Weights of a small transformer language model.
Architecture: no biases in attention or MLP, untied embeddings, normalized queries and keys, capped logits.
MLP neurons of a small language model. Each row is named by its layer, matrix (down: output weights) and neuron, and shows model dimensions 144-239. Each number is 128 + 24 x the weight over its row's rms, rounded and kept within 0 to 255. Numbers have three digits each.
A block is one neuron, or neurons of one layer that tend to fire together. Before each block is what it responds to, as a language model described it from the Wikipedia text at the highest values.

Responds to: Mid-word fragments, often accented. Word-internal pieces mid-word, mostly byte fragments of accented or non-Latin letters (Horv-á-th, Garc-í-a, Arabic, Cyrillic), also iv in Univ-ersity, on in seas-on.
L9.down339:153134108158104156117125110153132116172130151128116126089165135177128123173092109145116113088125122116158110163136145138169122140110123098123121118110138113141170153158161140093121169132100082150090143113120144095131128105141160116139130121141143151166103141150112164083137141082096148136
L9.down423:136125129150112092170154133152080165097113173128167150098124140101153127131172135131115121084151131183111086118151183132145114154159142120108115135122125095163074157148115141110097119174156145180135150160098175177117111117140125136173114148114104131139106064100106124119119122093125101087
L9.down797:086111128160137122134184150165099123161092148144127139139155131133084164101135140137110098100118113120110148157152146148115129143119144134129135161110121179171136163143144160154083110102189096115120166093100112141099090137126099129182085147142142112063137113103120123148107144124127138108
L9.down952:140164140107147129133098112101183140119146142128125148159077114118132109175135135174172119100098106105152135099139119123126152122101123092161177119099139145098114147132098095134139195154109139123135166118143103161144151105131141108101131157139152134110178168105115119151097111129102139123

Responds to: Thousands separators in numbers. Fires on the comma inside large numbers in wiki tables (13,244 votes, 28,234 attendance), plus table pipes after numbers and mid-word pieces like con-c-ession, p-res-tigious.
L9.down475:133129132145118124118144108112095119128127144136128166138150078096112123121114161140103152159139116093138113142096072110092094114113172138094120130135146155114113144142111119147092116142118082090149123107115106120143091132103146111144121154111103128122117125154120158108130108139148160120
L9.down799:142153127077175134115143102123100097137117155126143114078132139109183141125119107122155152146125118091145113155157125117114118155125118143159154089096183111098113119131089114118097163143134109132108188120111106130086169116120142137111151103134162119112106156154148096130134101141134119067
L9.down819:115125141072154175130098085106126125128069117092111110121136142101122138135106132086099137121138121141145112148119152089136133125151112151087112181137141111141127133114139131109090123165158104104108145109118134156127119126148165132132147132121104134121136115121131128132118149147123150091
L9.down1016:143127123099124106135104128096163134143137140161126159143131133094102139148108132071167103100158129133163121146104138134123085087097100094137126154112141152134143171127099139122112115104125118161145133141104138158163119153142131120151151145131115167088107084128144091114141121107150145145

Responds to: Year-prefix tokens. Fires on the first three-digit chunk of a year or large number, such as 200, 199, 201, in dates, release lists and career spans; weaker on word-initial pieces like be, wh.
L10.down453:162151100094127131171136148009127129106142112146108119087120106086124095127136138127122101151112140142136163098093146142130106119122130133130092136136109150119139130142140135152147131161136137131154125138132139145123117099136136125140148146119094121134112044136000109082146138120110134128

Responds to: Word-initial capital fragments. Fires on the opening piece of a word, usually a capital like C, St, P or T, after "the" or a name, as in Court, Constitution, State, Catholic.
L9.down211:174095090121100099124147108110116130108141101144112111094132145113121158129148124137159112105122166146106135139123151119104137111128136114144134155152106066133157123096095153120129147126169127129145129111100139149131129141104127141078090153143139130136099178156126134088156148110155118135
L9.down455:134097117119157136100125131070109167107103175120092102102167105119084121127120103113133129144102112093111157127174098126130135142118122163137093146119078095135111139115136138138089139137127121124098105144142154166126160152129108093108086066185175112128136163101118153186106150131154098153
L9.down539:106144154113129134111066143095118153169118107108128119091123144140119124111149098085136141143107111131128176135101136140091071093125120133095118144097138134137132109115134118105139131150133104124144092113155166126109141086135121135155139141131130097140092140138170123144105122105155105113
L9.down992:112102144110145144129151187145134108147153137128163166113155136117147087135076151109123139138143144135135133087131163145101111130106138120111087121122115096122141105129137088117092134144115114122158109168116120117122122195146151126105127099107076120136130101097117109124129095163140134138

Responds to: Mid-word and mid-number pieces. Tokens in the middle of a number or word: thousands commas in vote counts (5,795), time colons (3:47), apostrophes, inner pieces like "ation", "en", "all".
L10.down939:119114150109140096139126130129095136124135127196122117129164117147099161153148159098140121132102152094128153097146114157129106121097120150151126144099101140110181126106126141090120132144116149131128075163090108102115117187123143084148143122125150122118070107156117148139117181135131113123

Responds to: Table separators, name fragments. Mainly the |---|---| separator row right after a table's header line; more weakly, early subword pieces of capitalized names or words (C|areer, P|igalle, St|reet).
L9.down236:144093109102111113178127145093133145098170142126112141112139122094150117131102154162111134088141150106160095090167171120111108109155148104052099089122132132101124111117147156139127087112157121107141105151110144143144109139135142150095128125106096158133083130160128127112076162139157124104
L9.down324:148126098202120120117148141123165117108155144148144098119104146113143130117142149129140130122149149133115145178102158121152133135112095116124167141122110113113113139151135125130140118114124090137143111122111069182133116102109118192168100128112104112189122172128137131110120125113122093155
L9.down559:109145141145117171147090111127092143111126152173091146093116089163125147148147099136113175139091125130112162127119097101138149120212146084159126150114130085117139112106131091142149104128103145085128111137149151112094152121150110201122116122132118121101134135134138129128139119111169090118
L9.down693:161096115138154150159157141119120135110121111161091176059137156105119108128118147156140142160142146143131127131107113103149136123135125112190150134150104123081148160127107138141116124107139131147147106148099126138144136142126156118122144162132162097107132129143111162115112090094104152107

Responds to: Year century prefix. The leading digits of four-digit years (19, 199, 200, 201, 202), especially after "In", "in", a month, or an opening parenthesis, as in "In 2008" and "November 1995".
L9.down163:163124090106163120118127100156099169116115124137119117119090156131111107152161148149091100156184125142120126144140126137126106134134135118174130122204103144139174124119111131109185112126119092124175138122150087096116165136114104153131086119140136140112168128115112155103091162120134149110
L9.down530:137148125125139123144150116102129089148100122136099166095147116162150123146127128128150137155146089124133122174183094087157089129089134123156111144120102173158119090136120141106141143144158093127119118125139078125148121120085121120156130158139173115148121137130150154125120173137124073104
L9.down564:101164163154136120127073139154123144119150122181128138138081129123088126140138134078128197173123118169122137156143102123136127097121138111176133110193116107143107150116153114123174083105105122116110090153145103121104157096114122116136130113100158116166125124142164114142111123141128099144
L9.down924:188136102132181131113135196129147137134105137098133107132118126138199127181137137117118117165145151120119119158124112109131116160137131137146121108132121154108143144171110154152109097106122115101134082142081159124106136166115138104133116135137137142132142131110129131110107142140141162139

Responds to: List-separator commas. Commas between items in lists of names, places or things, and thousands-separator commas inside numbers, e.g. Chiriac, Mirabela; 1,267 tons.
L9.down443:142121054120098116133115130120136119139153123122121118126088116103127114108171144138144140133201124100149146134167124115116135117149106084144167137150123089105106113160135132133130088103145113113149133121100098119156124121073133125101124136121128138130077106154115119102110147095144122140
L9.down585:150139120140179131077135131117169154112105176097085167168169137116141109123122146144127120138149151142142136139131132141111121109080132166110112126126149085163100156113114119112167118138120128133094156104155111102119155170141128113121159113150147118105116170155155098107125162124127078122
L9.down587:165074116121154123085140086150124119132113141109152112128121131114114114113076173116111110126140160095146139133164178120120152141097104112163134111106130141137085130119116150155122142142128140134132156152136114103148120118131116126117149131092139131149150102068106145124093174149125115117
L9.down629:128145111151082125175139143116171105075154147149107154120153110144132142176123125134110121106144132120127106100195102085139135130117098135149136156166148113168109151109134110156119124140125104128135160099150116119100124131126134128180186097119090116114154090121095193118143101094149097120

Responds to: Mid-word fragments, foreign scripts. Byte pieces inside Arabic or CJK names, and continuation pieces of English words or surnames like loc-al, C-ro-ss, B-ego, Cra-ig.
L10.down853:083102137141121129142125148030132160074125150143120120146167158120136137168148179130120131130087148162128126132047121118154142114083148101153135165113153149091106148116162165151135139123150088109116130175120164153159174138132128161114138118126139106132098127146059127142144116136108160094

Responds to: Number commas and word fragments. Commas splitting digits in large numbers (1,700; $16,000), plus opening word pieces like Ch(arlie), Q(uebec), S-ep-tember, and non-English character bytes.
L4.down9:122090137252133129133139169146097132123133144106169110141138134137108120117162127096113173118113148140157137121113131120109158106145117145140113131162153163141130128107128142152099116102066106127152116099136158160133127111151140102136152142105145122112145126133131189098131118162131119096
L4.down106:138118143255145155122143136125114114143130121110167106131160127134115141119152146158130123134119123148135131140103135119137115125134160127137115118127146142155101108125152134143089134124079120127125106134136129116114113117138118114133127144124122135130129111124139204124100099143116103141
L4.down145:092135132255125144108126127119108135137130115118178117136156122150112117093161135140125126128126130146161118141119126114121123117140114134135140117120141114122118143133143107143111114124096115130128107136145134135110111150132132126119129144103132123132136126153137203142113074144148105112
L4.down170:111144164187119109138163167090148158118152104117139129170081133137167148113151139157096129122122114132141143090125118126120152094125126120148131116149112109123126127106176162141115145141098099175098128138146079133141103088127137146110127148123140143155154100086113126104135099159082092092
L4.down178:119125126255176123113150098117125134154106143096173137128168120132124107109175124130125157122136125135150128126131121138144105111124103113141112127107133118126115142130155126122100103118098115126143133130137159128129131132092093143125101137123135119135152127124151177129124081145128150125
L4.down186:135127130255126136124139124123110116134115111139156107118142108132109133104164129143109129138121128137125124136119116115135109117113133114132128128132121157117121139119114108148085134135067114116136129129146135131127139114142114138105142133140136145120112117125120212125118074155133118136
L4.down202:132137130255133138130141136129125124127158117130186138126135121133123132086162122141133132143130118124138124121111141139140109120140130127125131107132117125133119121133134111110079129123093128133127133113151134120142130132111129135132135106123131127134135124132141201133138089122135131124
L4.down247:090128134255128131142113132124130122148138119152197128125111126114127128099159117123128132135131114125126122118128150131118140105139121126115135142133124150137130122128146125144083129147077142136124132137137122096119116128127115126114114148110127123126140135115127222128127111134120147109
L4.down311:128143160237131145146144121145131133141154127129188132149135123118131114113167117117145135138144142167151127145114116119134117102140137118140126143131157127125107131128137132126074105149107125129131139131128127110125148126132104120084119126103145122132135129140116201124154080137136127121
L4.down340:175146112249114130159092118113160124129097131121162130153139103114114130117133123133108159122136151158142105151128129110123132139127141102108132136145164121128126121125173150133098115137094119115136117093138116100106124118147149139104114141148122107133136113120150203142119139149135118107
L4.down389:108135113255155139103133131157091102141138114155138110128135141149100118093146095130121114136137151120175088140122127154152099106121126138140153110133149118134110127133153139120101131133091102131165158130126100143115111136148101119128140144137148125135147155117117182119128089135155088166
L4.down394:087129121255122135123129141131121130131129122139177128151121128156126144104145110127118135137110128117126137130117116130129097125130113145131148135162132167139140119117122120126102121128079142133137144109116135131145133143144153109107139101133145137129168137118143204129121102150124149115
L4.down474:122111132062128139158096116069137118122147157126113128117103145129106097135120102141155154137139118148127121124133118173110110152124136135141150088119150087134082096161106130127158105109136111132166110158135171113140147100145143143121095157119146142142191088048125094114099143118094109143
L4.down606:136135123255123137129130130102150121131131138124184139157106115116099138102150104138125130123128110157126141113155101129143133125138154155142105128137125137162131122138108142153107107138093107142155151141151127135093128125136143145103108130128157101131168153121132173111124108156125144089
L4.down829:153154109255137148116145138126130132139136146127175116149131127139114137103182107125127134118126135126133122126089117129110131111136106152128132135127141137120136104116112098140075098125085135124151123107133140128133140120131138125103142123126124118124147134139129192127123095153126125127
L4.down946:111135130255160147126125110120121128157141112138173128154123128129125129088155104144133150128162129150146130118149138136124091085127114098137105124118143140163120123134165122123077089168092119142143126121140134106096114153109092107136119141129149126147132121129132177155127097161110131135

Responds to: Word fragments and table separators. Early mid-word pieces after a prefix, like p in re-presents and le in re-leased, and the first |---|--- separator under a table header.
L10.down351:129116099126098121111173132127139081132173173107138145134165172144150105119143128109112115145108142102154145156128138120118104088171121118187065139154101174133163143112109115130154120115139081131147138134133122155158103121115134106115126100134155107116119140114109124113125178168081108106

Responds to: Capital letter P. The single uppercase letter P as its own token, either as a word's first letter (Phylum, Pompey, Pickups) or inside acronyms (GDP, ICP, NSDAP), rarely U or X.
L4.down86:143144174133123138135122147140097126120134129124112106147125137144123104063197126106144133139131106136108116117138115124118115120189153140128162129118131104148113102099103161136134099094201132110165125124153092102118108122117124124137117149109121137113094124134131147124096075146139128140
L4.down94:121131140255149122124109124141128125121126140125188131139129138135134113095140143146124135109141111144134114138146135135125123130136114108120132134127134123116136116140122141122100138132093142126130114133155134125131123122117126137121115111116142124123118158123133218139121097121150133135
L4.down183:123115133255127133136130128135135136139123132139163122139120135132121118104173142131131143129118127122140129137147124138126147133146141124129141141133130138109120113136122149125086114143098130117134133135140142125141123123130144125112132122150124126111145120139118229121127077130124125123
L4.down192:119124124255145134138126123122122129128133112113203147127141123120113126100164117141152148139129127114121134128121134143123124114141128135120138135124123131144128133124148115127084117138097142134138123138144123131120144142123114140118132129120131137112128126144124216136110081124127116141
L4.down205:138150127255129117134124139135130125132154133126193112131131121133113119098173113126120146131127118118144129121124138128134132123139141125119129131153121107117140135132115134132077109118076143115117123121148137130129135112140137138114129126138116125128130148127138213128117107126120120126
L4.down329:091138140096128095113164138133128151113118113128150113147115139113120122071135093115110141134136098137103143125124136117129136138175136129182167140168123122141094079143108182100140106146130126146149135167119126140075158129135115146120120117128133112161141140104111153145122160118149159123
L4.down424:142098160107117192141141111131097160122131130149111132147094141146112137140117134125161101120125132129162159054113129128114122087098130139098147155125129153111079136139197071086195117099104145129161174133171135117135153109110141126088105143153115105114143113133107088100128120115129128128
L4.down428:137092159179111125155139095111126141122117116107152120089136104099111154128165183160116168101081153136180102118106145120158081155072106106067113133116075156106140179093149117153141130098145110125124130131148158122146108122135125159127109151090130147139114108123130094133143111097117146114
L4.down514:129137104255135126156126127142133128138127146153192115140106125103109103113152124121118109152114129125112140124106138150111166133120123136118121131135118132111124134125121129124100140135089134136126128123129136134134126143115136127114164137119099118124143137131130223129128120138134090112
L4.down550:126151104255128116145132141113113125146120120106167128116143142118124132088150120104136120128141157144111117159131116160139146130120125131115086115117103160123113139162150138118088136137073138140137114135161131131142120145137132150127138133129129133129130139132123207138109112143131138139
L4.down563:138156120237154154140149127112127122138142109134182116161145144134153121123129111092147114124161146126130142137098118149111137150113117125149117132108102128140112096152126093143133088127111155119151117144131110141117128170144108129075119149119120120122114135143136182121110117130096117127
L4.down607:137132114255139136121126131128121120124137139135193118118116130118136127116168132114143131138130142128132120141136119134135124129133119133131120118113121132122138122143131126130088120140085147124136129128142138140126121140148101132087118130116129112139129142125126216106137114124128132112
L4.down647:129143158211147124139111119094133114114131116115162141119112110111163122128139127127147140094127155163123098114155114111123140164169159135091116143162139130070136147090140127143108123102161166121172132106124105134146143161113145118102103125139124134136125136133154152170149122110106105124
L4.down726:124136155168112110138113093131152099109089100087143136106137109110118091135119149129134115123095169146128101130158120114128180149133136111150114134147146102148109150150182148132125110125133140084144119138145087133139141183113123163119044119104108105106107120143111134141169163135112140150
L4.down740:122124110174133128177177133116108107147104135147173107161113116099128113112141149095131121154152165106161134128101127101096156097129112104127101123121147142072092130112162142102130142127125107098136138089139139134125106140130114134125102150149115129129141147128158173115138141134108131132
L4.down983:127140123255125117137123152125122137131144117134185137108123141149166122110158112111125137132127145109126133155118118127121101161125119073160149118117119127134135140121180118125102137150110148149158141135160155132125106169148104137092120126133131120136137120151157222129127129126139153125

Responds to: Mid-word fragments and digit commas. Short interior word pieces after one- or two-letter starts, like h-ow-ever, H-ar-ley, Whe-el-s, and commas separating digits in numbers like 3,200.
L10.down903:098173167127105182087137151142149131191111131127091134088131131164113181111115102136096132135102096118130128125142152137136136122144106127128175146135130085140114114127154105078133098176135131157155119115125107168157111119132097084126121116142116179141135140145150095131139116113134096126

Responds to: Markdown table separators. Header-separator cells such as |---|--- right after a table header row (election results, sports scores), plus mid-word pieces like it, h, and numeric table cells.
L4.down32:141099139106135136104133161136124114111149099143133117128151125112116128145148117090137126126128136125143117126112116130111125132100112120111122137124151113138138130113109146129163147146196141111113131144136123136121126119145135132141113144127131138152126144118120006123125171088127146105
L4.down92:142096103151131131092114146144130138112096082145125135107130118128119096216113154115160153141140117137120152136138150108186106117169104101164139151120147165136125134122120105138113114155077119152140121133098107080144148125118135147088096132120126131129138161117111152072143110118078151157
L4.down96:156112153117115107103142122108153103114122147127110121121121174126132112097152144129162108151061129136120130097133149163117084141150144100122116149109094080119110152076134117116134125128190103135097149066140129146088141185132127117107170173146133091137098162126127100123130171134126122179
L4.down121:148144174094101102122121103086144127102107087134149107131149161117109117098135117156075128124095139108114122152062145136117114132116149090156130133158098129091137166161154090103135114113120144098165165116193141152130110159169139105157113133152143100161117152179124115134162106131127121140
L4.down256:186152120119070098108117097109160144123119149129140106111168137109115117127088101101123127102098144122101117109120152137120126119098114137107164130130119139100113111117149122124157131085181110132090144117138152115147142144148170114192176127120091144199129157149146094132172140113124122105
L4.down265:121126113137111114105089142121128123145139119142150139112119136152146131126155089115110096125112115143140117083143153129151160130144194094127111110145152094127155174133083112113124087097109176143126115102143059114110143159129098135128128116101144111135177131123168129117143125134081159176
L4.down330:146149143132100100139150104095154070131079141124159139129139147121134154068196109144137116100126152114134125124101105113124108118069110107116137119155112130115114149128101167132155147132146155107151124141169126130166123140107122120095116181145113146126103115082153061120149129112135144114
L4.down415:180135091087099128138153126136123169124096133149144075122099138123120149120115093101124171082091154103138077110120136153117095138150125101141098139150110102141072116123141153107113098119167127176125134104162151154123127131147085150143108189156109094175085127125116108136145120157085118121
L4.down458:152138138125130081145111127125114166114131093149078133133118162097101133133128116096166118108129124102121106136144122140154122108142087112149125096099116162090139079126127138157137111135138079093120141135104134144119138100149113121115131137130144084095123148101089111100159166169077131109
L4.down483:124146164112116140124142135129077144126123147139143121131119120141130172156178134154131135144093135132154115107141122123113118140108135177113116121133148078097143130113152120137135134189148125109103107135174087119125161128107122132107137152162150144131129106121123114134109082107082120096
L4.down498:107097132117098166118132084131147122139146142169167125133139122126141125117104133151139154137080119117096131151081109118115101123160107102123108096153136074112128132152111079098103109106138100126122113160141165126141146135183118102106146110120098133165159168095142121182154106103118083124
L4.down505:129125160134106116094107119130113152117094111114150066114141128108134117157116090120167117152072140106153139130129146149145109074126120140119088103083134097144159163092146104155143158092172133134146148132162144161135111122144133133138122124149117085135110093143120070140162183170169119139
L4.down522:133124137115126117136137125131108132095144111141140140130149132121129132134158105079122130120145128119121126130136144133096138114093106127131136136129153133123151118129111120118178169135209162114131130136136114152101121121130127121128133142126132137135138147141125024126117160102130143148
L4.down654:153138198139137094125105121125162161129153148121146165052081159152107157121154074089137113092163127144120129103115122137154137127107094140110074115169141083091139122088110110136155117141114156138150119193139105156165148140180140095138123131139110134143059122140097121140132129097101106076
L4.down978:157128138136118125167132081134151116164104134118119128122124153149151144081106102153143134152111125095091137112124157094148140114148100129130120132137187122117070139079113066142131129138166130116125107140097171120136135112152135170065106136151110103112126126101141135095062134129132108102
L4.down1018:137157189115090145118115104110185163104121127141140122126140148145118087056201104141143155109109128121142120121099131120125103123133098127096128157124117095086089152149140104121131137129120138157116116109178137124119100133114148120094118133140079109179102114107100126163115122124095112129

Responds to: Mid-token separators. Punctuation or byte tokens splitting a word or number, mostly thousands commas (1,269; 17,000), also possessive apostrophes and accented-letter bytes.
L4.down155:133134126255133117131126142117140127151078139118173128104106119116102149096139103118111133114121126121118128110137124138142141143159130121126116152125105122158130115122136132114089129110099098116136131129126130113109109119113133118111121116135079145146146115114123192146135096130129102115
L4.down216:164140096146156125147142112122121110115140156147165128108114106136128119068139113141110140088112111139154118108131116122116114154097114132138115134162157120118110106125083120108149153082123122129108122135124129148121104168154121100108121144150153159123108129098126042140158100111159163116
L4.down251:118112075102128164141112126093136113138150106097165131190128179117123124150139110120118129100138116097125169127128156129108129141138134142099101125114145151117116090151151117107097148143142112149138151106105151182104160165131143086097155144118142113140153135151122088131125073104124072112
L4.down431:096178139099111124095160124111162093144146101126210119117121142144154155091138157073105119153107158134154145146109160114143121102184132136098133118124131115111129123111176081139139097090093156158102129155157154125119111135098092118135126152124153110157126124097154146155117147125136107144
L4.down538:143145133119096134096081144096140096158128154121149108142137139140159132105143131174129119152150146121135119085139126145110102128156131149167136085094129129145147115135149118118118083134095140142142133146161175109134192112120097161161148143118120130120138147127144154117132142124159093136
L4.down679:135132116190166125128127119152132134158103142136171157103124135124128075121218098122114148101151090123152146111100147109151140107122125136153098121127139138120134127144141159136119129163125108131141122119132129115128112133144118164136136169103131118152120156115142209133170126134118137107
L4.down698:146122124254151127118145097126112123160135104101163116152124124154101120112159073144149126132153093124153131124124127135122113131096125143159127121139164135150123122102139128147113110157061126143131129095162113116135147147138133100121156149134116126140138115137126184119143126160143099125
L4.down722:155139091103122110120119141123148131102133116136157113089115118173091124077121137062106123138118136113102171167115128098120141143197109118175130105152141151084091133150121077117180152098091152095113128147183111128133107143119092106079124107115134124147126087121123086128145138135094121100
L4.down767:150137133255126101140150150128144139131115126127205124128131139120127113094144127107117134116127128108148134160098133139136118135139120130120120138138124147130133138140130151113096110158104115139120118109129099120123137120133121153096132120126104128135131164145125229135130121124132124120
L4.down821:148150148111139123063120141104141142126135166124167076140116152136104055087179121098132143144116133115098145146133121122161134093133144138159100114130157130135141120152160124159133125129147095136101149132126105110110162100111138131205110203141158154165127115103135131151109131156173115099
L4.down856:140102112233109127095135108120123140123141150106178125122135142134106138096119141134113135138156103146129140127116133127132112152180139116148125147138127138115110135129131129149095120122104137131115101127136115127120110141146129120136137098118114108136134095141113198127110085122142146126
L4.down870:146110064158128121121111112150125139120152122128152123127150062124122149091123122157104136104154125123144110140100154127142161143148131138139115150133121137125096112139119056117157136136077105126118127122180150126093118123138114126054137133132096130126107128120140129147146110116128125129
L4.down908:164104144181146160102142146128142150136129138116133115132120098137112159109111123126144126133128124111128121123128121113156090099149113122129119133063121137128125155093126141110084140126081116134147125119128151122101177137117139072070122129137109123144138138087095217137120094137128144121
L4.down953:116113112190136120197105120134123131111134096110170157111093149156088113101117135110148142158110108121094138154092161142096119138158168118091158143110140153086149081092116144124100157155114131139131119143117121166107110150127142098094143132127130125109107119181103087126106170136106162090
L4.down995:106146123249142146102125122097137108135129112130175107113171109138149129105155116100130139142110121130133133111147137097143112099139115151157144131139151131149126126133168121157089105113066111142130129129139130123126132143142129123119145102118126126126144115139111215133111106153133114149
L4.down1012:138159128109152148121145140128150112157156117150149111124137144136137122144139133172125136139126152127147109105100128112139147114038131131127130120141101120108151081123148176119077121126096117140143123134186118120111166136122107130092131145115106134133152123100142142142071162132123134120

Responds to: Mid-word fragment pieces. Single-letter or short pieces inside words split into fragments, especially a capital P starting words (Post, Patients, Place) and CJK name characters in parentheses.
L10.down189:098105120130123111142148110135146130100166145120122124147113130124164087157154182174122099083136152131145122147142155094133135138123146108135139109154187058123122075189137128135143092134147131134164179125146104088139165162133097134100132116103183143120120158124122100134165138105110121108

Responds to: Incomplete word or number starts. Fragments that need a continuation: partial UTF-8 bytes inside Arabic, CJK or accented Latin names (Th…ringen), year prefixes 200/201, and decimal coordinates after a slash.
L4.down26:101126111124118129123111122188148112131125159146222156134128141130148150092160100120146154113149139124137086081136159135155156130203103110171109127140160129124143119149137075159162138114135113128096112126118160145096135123130137149141116112139168135111147107122141100119102150114114105119
L4.down36:134080128211116136136147121126152130113158099155105115132113119108132127156081153104111133111123146138143123126107112141096122125127111128147135134109138100125133107096127212116114109127000125108155146121058117116128179145099123146141109118135114139158133110128112140130182157126137154133
L4.down150:109110124103157139134130126120155129130120134144145099130135162121119163142126160138132118125128116119143129115208104117134148126111158157139156176131123122142128145089083076140139145140175123087112167142116089119115123128150146116146103110156170119102133142147151147121121105133131132134
L4.down187:156129109144140100111135141163128113106080169126197168145166142141134110198140154081130114166130108104151114130107122139134112138068097140068108108128137157134113130143132141117118134114097101111103152145153120143115113106138121199109148124145145140125101131139156116146170113121126122134
L4.down314:146154123150155126106104124137122152145117155101135169150162134122123134105146147107114069113153147082131155109113167130151066125115113137102125134149092101135122110152162148107126128095103147163099101140147182117101094152121143146057112134179128125139173124094136098127137140147130127114
L4.down370:136120132160125110113129127110164172123130126119061123098104125115101130077106124101129136098124122152136179153121119118137112123158115113132141113119077158115190135156136114133088098123091122136116106125080142198140081115109109125160096097143109133156104106143124197147087147118113118124
L4.down457:124121144132119127119128131133117135136121133133138099149097114133159152111133141059107138112107082113151111143150111133130147111174121121129119160149130109103113143137107099137148148154059117128142125109144104122147151110170124111111117096112109095127156137142158136132123122125132125158
L4.down622:150123130071190100163145108144140118143119150146140110096124161116095125076166107100149163128140162140092105126080133129134123151112130154154115128158167151100158094129160087142150173090159098155069116141161147115069108134116104101156115131136114110103155114143123124137091127126165117129
L4.down680:128143173136147121122112138129118135121131088112118117128139143104123129109183129140128127128132099111141144130113108094105108151139124145092121129148142126130142159147146166120110142120184118112156118109027143153140127134116119138091125141112130135162116132125129178104161180132100128100
L4.down688:144110099152138141061123114101132100125120109118114163149142131113141064129100111133118115122100123121104129176119116131116143133167121148167121110091140117130161186122135159138095173119092119130104097142151133113187099133107121122125110128131125129153109134132125142135091112101141113139
L4.down737:131118142152108121116153135111119130144153103134156131132133131142142116138133138065134124128115113121129137123101109137109163125116133140216144141101135124134093142173119190157122126133229141125148131133152145117101169113117136106122127103100124151128133131113118139113172161164143109162
L4.down840:111075147125126128138109158134148111111162170156169122126153129141106117059134151126123089168128132098156129102106119120173172153124129131160148113117122165114145098067146129112132113111118125111098132110141097158077114147101088125120128130151121163152134099159125123137159132125127106132
L4.down844:113114152124096069149118138111138117137144132129088119099130086113091114129202141114135154137120116119128102148164119104134105136119132104065140128124100118106073147112109128133140100122190171113119096131164107169103121124139126134144124124142122126091123120134129162119158170102129099124
L4.down919:116154108161174145135131104145123126110148138146105113126110125114167117125102118133134158114110175138104120113125130137131130114202143103118133126098097086155152162116113068151102134164102124133103129143056145126133116138114116089144146104134152119113135134138119145132134205139107120138
L4.down927:098149170132103118153121132133107141129157140118146112119082124127116152158125132176157142099124143125159106101133148099119142153181156135148130105132130134123092091192134108126122116072000090104140158106126100144109089117118121128129110122144126115128146145133135163147149128132133133112
L4.down958:121109087144138096103076110140162149153109147144152122129150111146113105133126124143134108127083124126137173060129155125120082098118159167094118131081132102134111113102107109103141104124156138094135180159114125135121112138147114104118180140096096137157135134126173101146151170131102121125